config.toml
n_head = 7
vocab_size = 8804
qk_norm = false
bias = "none"
lr = 0.00542
schedule = "wsd"
decay_shape = "linear"
seq_len = 2048
dataset = "wikipedia_en"
MLP neurons of a small language model. Each row is named by its layer, matrix (gate and up: input weights) and neuron, and shows model dimensions 672-799. Each number is 128 + 24 x the weight over its row's rms, rounded and kept within 0 to 255. A neuron's up and down rows have the sign that makes its largest values positive.
After each neuron's rows, "fires on" lists the tokens most often at its 100 highest values on Wikipedia text that the model never trained on.

L5.gate703 [126 161 151 129 177 195 130 123 126 103  82 123 178 135 111 137 138 114 124 136 138  95 119 106 141  84 100 145 148  84 160 147  93 134 105 111 122 100 139 137 150 126 144 144 137 110 140 117 185 139 169  96 105 109 134 139 131 105 146 131 172 114 134 124 140 131 105 151 112 164 138 151  72 118 102 148 152 126 113 111 139 131 113 141 135 171 119 125 169 134 127 110  76 139 123 123 119 151 138 125 152 141 104 131 156 108  95 121 113 139 154 135 120 136 101  82 105 129 125 123 124 187  79 117 123 127 135 122]
L5.up703 [ 93 138  95 158 115 111 155  88 119  97 155 129 152 154  91 103 189 177 155 119  82  98 139 153  93  79 128  97 151 150 128  90 119 105 137 122 124 131 117 137 141 118 122 135 127 149 119 122 171 114 103 128 104  93 161 151 183 158 142 146 148  82  78  86 109 121 125 137 117 112 109 148  87 172 138 119 139 120 125 138 162 130 122 131  56 168 126 110 144 126 102 142 131 151 107 103  81  84 145 124 159 123 134  69 143 121 104 100  83 136 106 104 101  65 159 126 102 115 134 148 157 124 137 113 167 135 133 101]
fires on: "b", "B"

L5.gate293 [101 143  95 148 122 163 119 147 166 113 119  97  82 119 110 116 136  90 124 153 168 170 135 119 196 114 119  92  72 130 144 137 151  56 145 104 157 146 120 125  89 117 108 120 109 115 181 123 145 143 122 171 125  95 135  83 179 153 120 111 150 138 178 141 114 113  92 120 140 149 125 142 137 144 119 118 133 123 121 155 110 137 102 120 152 137 149  88 128 123 138 111 102 126 135 129 148 127 163 105 126 110 159 135 112 134 104 146 149 162 149 119 125 132 136 103 161 140 137 141 105 102 105  93 124 114 112  86]
L5.up293 [119 151 167 149 120 102 146 144 126 106 117 125 107  85  95 148  98 118 123 156 142 139 148  92  84 136 113  51 146  92 139 140 118 113 125 101 136 147 155 127 106 169 157 101 118 116 123 140 100 149 101 181 113 105  92 103 157 151 144 133 159 122  80 130 122 114  93  99 113  87 156  95 111 111 169 123 150 130  94 102 138 146 110 119 148 136 150 123 153 120 147 147 130 152 120 137 140 114 115 127 127 126  80  89  96 130 117 112 147 128 144 123 113 129 162 139 130 140 152 162 107 119 141 124 183  84 129 107]
fires on: "which ", "who ", "that ", "It ", "it ", "also "

L5.gate2013 [114 107 123 123 107 100 131 133  98 162 120 141 134 129 142 106 135 124  97  74 131 152  91 140 158 123 122  87 150 130 132 122 105 121 130  50 100 113 102 174 149 127 132 112 116  96 143 128 133 138 124  98 178  98 122  97 101 163 145 100 144 115 107 113 141 147 154 122 109 113 121 117  88 166 169 155  81  98 174 127 121 126 142 163 174 111  71 151 117 145  95 172 136 108 106  95 118 121 143 152 182 133  74 130 110 136 154 101 125 149 154  97 131 109 117 125 102 112 122 103 122 102 124 137 142 157 129 115]
L5.up2013 [104 160 127 116 147 107 148 116 134 141 118 126 141 104 123 176 143 102 119  88 136 137 101 116 146 117 111 100 137 169  98 104 126 106 116 110 134 119 119 161 162 143 157 112 150  97  84 101  97 151 129 142 136 121 129 122 113 138 121 108 159 151 124 118 171 143 158 146 113 160 153 121 146 127 131 160 102 135 152 107 145 112 131 153 115 112 141 150 115 153 127 116 135 111 147 128  93 172 139 159 185 138 126 111 126 169 198 137 135 158 146 125 160 134 137 145 119 121 183 148 103  79  67 123 207 113 131 138]
fires on: "–", "st", "w"

L5.gate828 [112 116 162 100 135 109 116 130 155 157  86 128 113 131  98 128 144 121  89 102 124 113 130 110 163 144 169 115 121 159 123 135 128 123 144 155 140 177 117 163 141 141 128 103 160 128 127 145 136 138  82 132 124 159 157  98 134 125 140 151 117 114 116  97 125 142 157 120 132 113 138 108 111 133  99 129 178 136  97 142 126 139 155 104 139 132 154 112 140 121  89 152 135 133  96 101 106  99 137 102 117 101 119 148  90 132 128 123 146 102 125 122 125 114 145 132 162 114 177 114 135 133 108 105 135 129 149 102]
L5.up828 [133 121 153 121 123 132 125 111 141 122 173 134 110 123  68 130 119  89 128  81 136 170  99 159 118 142 126 126 111 175 146 152 129 163 103 161 118 105 143 165  77  95 128  95 155 121 127 100 133 123 104 133 113 149 148 127 119 159  78 126 113 125  79 105 143 191 129 144 140 139 132 113 123 148 111 124 120 142 137 100 141 141 105 125 135 120 104 107 138 145 119 110 161 159 120 119 125 165 139  96 115 143 131 167  87 171 135 162 150 148 136 173 166 113 174 166 128 128 179 151 118  93 135 154 134 113 120 155]
fires on: "ic", "in", "ol", "ul", "n", "st"

L5.gate1071 [118 153  88 121 159 131  86 154 166  92 134 144 165  75 122 140 136 121 161 152  93 161 112  91 144  94 136 139 126 136 118 136 122  96 106 140 133 151 128 157 136 135 110 144 186 136 113 121 167 168 161 117 144 141 148 118 152 121 119 135 129 137 138  85 152 120 142 166 160 171 149 152  80 116 104 117 132 163 101 141 141 157 139 128 151 107 137 121 195 124 161 151 144 103 133 101 135 119 108  93 158 111  86 141 107 124 114 102 125 122 120 117 144 147 132 137 115  55 115 136 141 123 114  90 117 104 132 142]
L5.up1071 [138 117 105 118 112 127  64 129 163 103 138  99 153  88 156 172 127 135 133  98 121  93 122 124 130 113 112 142  89 156 143 106 134 157  77 111 110 157 134 151 122 113 122 119 114 112 158 117 157 100 120 146 144 151 142 125 130 156 153 101  93 118 107  85 144 152 123 169 132 144  99 103 113 145  70 117 137 118 126 124 100 144 115 110 145 152 118 141 138  92 158 169 113 121 147 134  91 157 133 114 154  91  87 101 130 108 151 114  51 152 122 122  96 137 130 158 108 155 143 109 101 142 155 108 114 132 133 158]
fires on: "b", "B", "t", "round", "g", "abb"

L5.gate16 [ 98  99 142 156 110  83  93 115 104 110 142 136  85  84 136 116 169 148 144 141 121 158 168 138  72 151 179 103 111 132  82 136 179 156 171 139 117 122 144 110 146 133 130 169 132 180 167 133 151 105 105 109 133 111 128 121 195 132 123 154 128 113 132 147  95 134 140 105 142 110 114 114 160 100 156 144  85 102 136 182  71 138 142 115 128 105 114 104 184 153 141 126 107 143 138 146 134 114 112  93 102  81 112 107 135 125 124 156 153 149 136  96 131  89 132 126 145 142  55 151 138 169 139 121 149 150 137 121]
L5.up16 [143 129 131 146 125 109 111 157 126 122 162 143 120 132 122 136 114 149 127 142  70 172 174 147 111 136 154  96 138 139 153 151 141 148 159 122 124 105 168 156 143 171 127 160 113  87 152 136 110 138 125 143 140  80 171 139 145 119 146 116 112 126 132 126 136 133 156 116 120 123 135 139 108 126 139 164 112 126 137 129 138 146 111 128 127 137 124  71 148 131  99 143 133  95 133 123 119 155 124 135 156 154 132 145 132  74 128 185 141 174 127 133 154 118 179 153 114 114 136 176 148 161 167 140 136  98 124 110]
fires on: "which ", "that ", "not ", "[", "There "

L5.gate1842 [115  96 142 117 144 156 145 139  76 120 146 138 114 142 119 139 173 120 101 108 155 112 121 128  93 130 136 132 113 162 147 150 121 166 131  84 135 133 143 136 116 163 132 158 139 123 129 121 138 123 104 128 142 105 147 150 126 149  85 114 107 109 157 161 163 137 169 129 169 115 146 125 138  90 174 143  90 133 146 157 121 143 137 140 129 159 113  92  83 101 128 156 101  98  91 120 134  75 121  97 134 180 128 116 135  77  87 126 108 178 121 139 141 125  68 166 111 139 179 120 134 124 122 112 134 128 158 140]
L5.up1842 [130 148 138 113  86 160 161 159 123 138 154  91 119 128 156 131 131 108 107 145 107  93 159 163 141 115 153 133 159 137 135 138 125  95 140 111 130 109  60 128 132 104 141 135 131 126 155 129 138 109 129 105 121 104 167 114 129 111 151 154 130 173  87 140 141 158 143  96 147 187 133 136 134  91 112 180 105 115 128 113 164 117 142 152 146 139 118  68 129 156 112 137  73  81 100 144 133 121  87  85 161 123 114 114 138 126 131 123 117 120 105 111 143 163 130 118 121 159 167 106 116 117 109 124 142 146 106 179]
fires on: ".", ". ", ": ", "John ", "E", "H"

L5.gate965 [132 129  86 148 159 148 141 112 115 122 147 151 132 165 100 154  70 151 123 151 124 146 140 108 117 125 119 130 109 160 106  75 158 135 148  83 105 105 160 157 145 118 124 108 130 109 108 135 135 131 135 135 141 110 119 124 137 151 164 118 140  98 152 154 139 155 153 102 132 102 142 139 163  90 125 180 129 125 125 113 164 134 126 139 116 124 123 112  87 111 137  92 173 105 102 152 114 107 111 129 141 158 117 131 140 144 111 135 121 146 141 124 174 124 162 147 121 153  94  73  75  88 143 182 129 158 156 138]
L5.up965 [124 142 151 136 125  79 119 132 125 135 135 139 139 137  87 154 126 169 124 163 142 168 102 112 159 121 146 141 151 114 147 155 127 118 143 148  87 118 140 133 143 152 117 155 122 132 115 134  87 126 128 136 124  96  87 150  84 151 143 104  96 134 128 145  92  84 139 152 108 132 125 126 101 163 133 159 115 111 154 143 131 129 149 115 116 134 135 128 163 116 103 148 148 162 110 150  89 108  86 127 141 126  83  97 136 155 155 100 172 110 144 123 149 123 170 121 118 114 100 137  95 122 122 143 124  87 108 163]
fires on: "\n", " ", "s", ", "

L5.gate794 [125  83 115 133  95 150 157 135 138 119 171 135 182 106 136 146 107  87 164 154 166 126 176 115 166 139 111  94 120 136 137 102 150  86  99 107 131  95 156 125 141 176 136 129 112 125 161 139 103 121 154 136 104 140 139 124 150 107 133 154 114 131 142 161 145 144 138 120 124 126 159  99 115 150  79 153  61 143 111 122 110 117 138  89 144 132 131 126 145 142 135 156 126 130 135 151 103 157 134 134 115 132 151 110 168 116 126  65 154 126  99 125 140 131 143 126 135 107 133 118 141 137 141 121 143 123  91 129]
L5.up794 [121 120 111  83 105 137  89 115  88 115 120 144 118 142 113 137 138 123 150 154 141 150 129 128  98  88 133 115 124 111 120 106 123 120 129 162 128  95 124  84 184 116 109 147  75 110 135 126 108 111 125 145 128 149 127 106 143 117 191 166  43 155 138 159 109 130 124  92 104 119 138 136  98 123 149 127 113 146 137 103  82 125 126 136 121 144 145 111 164 103 168 164 131 142 118 113 124 150 116  67 123 158 123 100 148 129 125 142 128 103 111 134 179 162 118 127 129  78 156 143 127 102 143 112 143 129 112 127]
fires on: "a ", "the ", "of ", "and ", "as "

L5.gate284 [127 109 148 112 133 105 146  97 132 121 141 120 149 139 138 134 116 142 121 115 114 175 136 122 118 125 135 144 118 155 122 142 122 156 137 125 160 162 153 147 146 142 141 126 119 120 153 152 129 128 143 106 159 136 114 209 117 110  86 101 112 114 105  98 120 158 126 160 131 133 132 163 128 107 121 136 111 137 141 132 160 142 151  95 135 117  98  95 131 126 127 116  85 149 115 156 173 150 111 114 168 106 115  98 111  73 151 110 116 181 108 195 159 123  91 127 132 147 103  98 157 150 103 131 110 141 172  90]
L5.up284 [114 143 102 122 122 119 124 115  87 124  95 143 112 132 134 132  99 141 140 147 117 117  96 126 123 121 155 119 115 143 196 132 156 116 131 118  96 139 130  85 140 181 119 173 129 124 167 130 138 118 122 126  99 156 100 142 121 153 121 162 142 148 126 167 138 136 144 110 144  98 142 138 135 177 157 168 103 138 118 127 158 167 181 163 152 107 101  98 158 105 138  98 136 140  69 115 171 145 131 111 111 141 100 141 144 134 116 120 123 140  96 119  98 109 109 137 141 136 129 132 158 106  60 135 144 126 127  95]
fires on: ".", "$", ". ", "("

L5.gate942 [121 124  98 138 140  91 143 135 173 103 127 125 143 113  82 148 106 147 142 133 117 113 124 114 153  90  72 148 129 147 126 119 132 101 148 102 179 126 117 146 137 121 124 109 117 170 112 104 147 132 136 158 116 133 116 133 103 104 131 166 146 122  81 125 116 145 133 109 135  70 134 115 133 146 150 132 142  94 162 183 132 141 146 122 115 127 130 145 121 129 158 121 113 105 134 152 104 108 147 155 115 124  90 113 110  96 148 146 124  96 135 143 107 105  90 111 143 102 153 103 139 153 136 148 136 126 126 144]
L5.up942 [145 118 152 133 124 116  90  93 103 122 137 120 102 119 132 164 119 126 101  89 133 105 100  62 122 172 120 162  68 124 123 123 116 159 132 119 141  87 140 134 154 142 128 160 113  86 116 125 109 102  84 117 130 156  66 126 136 133  56 139 144 139 157 118 145 117 107 153 133 132 153 170 101 136 155 194 133 128  90 178 150 132 148 105 124 131 139 113 153 125 139 112 137 143 106 177 127 157 101 158 123 102 107 135 142 131 119 155 112 148 123 129 174 163 199 105 172 132 135 143 120 157 123 138 157 129  99 159]
fires on: ".", "It ", "before ", "\n", ", "

L5.gate829 [121 100 125  84 118 153 160 125 148 139 129 115 117 126 113 125 149 135 105 185 166 101 105 147 111 125 140 116 137 164 128 109 150 148 155 148 148 143 170 135 135 134 134 119  94 107 117 158  85 147 123 185  92 140  88 106 141  90 148 139 135 108 105 178  83 112 111 132 146 158 173 104 137 148 124  90 101 136 127 110 132 125 143 123 118 185  82  99 169 117 116 149 135 135 132 135 105 115 114  98 111 123 120 138  99 108 105 115 132 141 110 120 137 114 115 114 130 121 130 148 134 121  91 136 136  86 131  75]
L5.up829 [134 135 108 145 116 185 128 114 111 165 129 143 133 102 123 117 113 132 115 137 159 118 172 139 123 118 157 121 139 102  96 135 110 130 161 129 119 141 171 100 112 159 135 134 119 159  97 134 133 134  77 118 152 110 116 135 128 134 100 138 114 104 154 135 132 137 114 104 125 176 146 173 140 129 112 124 150 124 169 109 164  79 120 117 131 158 127  96 167 119 131 110  81 120 173 106 135 152 108 110  94 136 128 146 139  91 101 160 137 146 115 135 110 105 142 136 136 108 143 185 168 151 145 118 110 113 113 109]
fires on: "the ", "and ", "-", "201"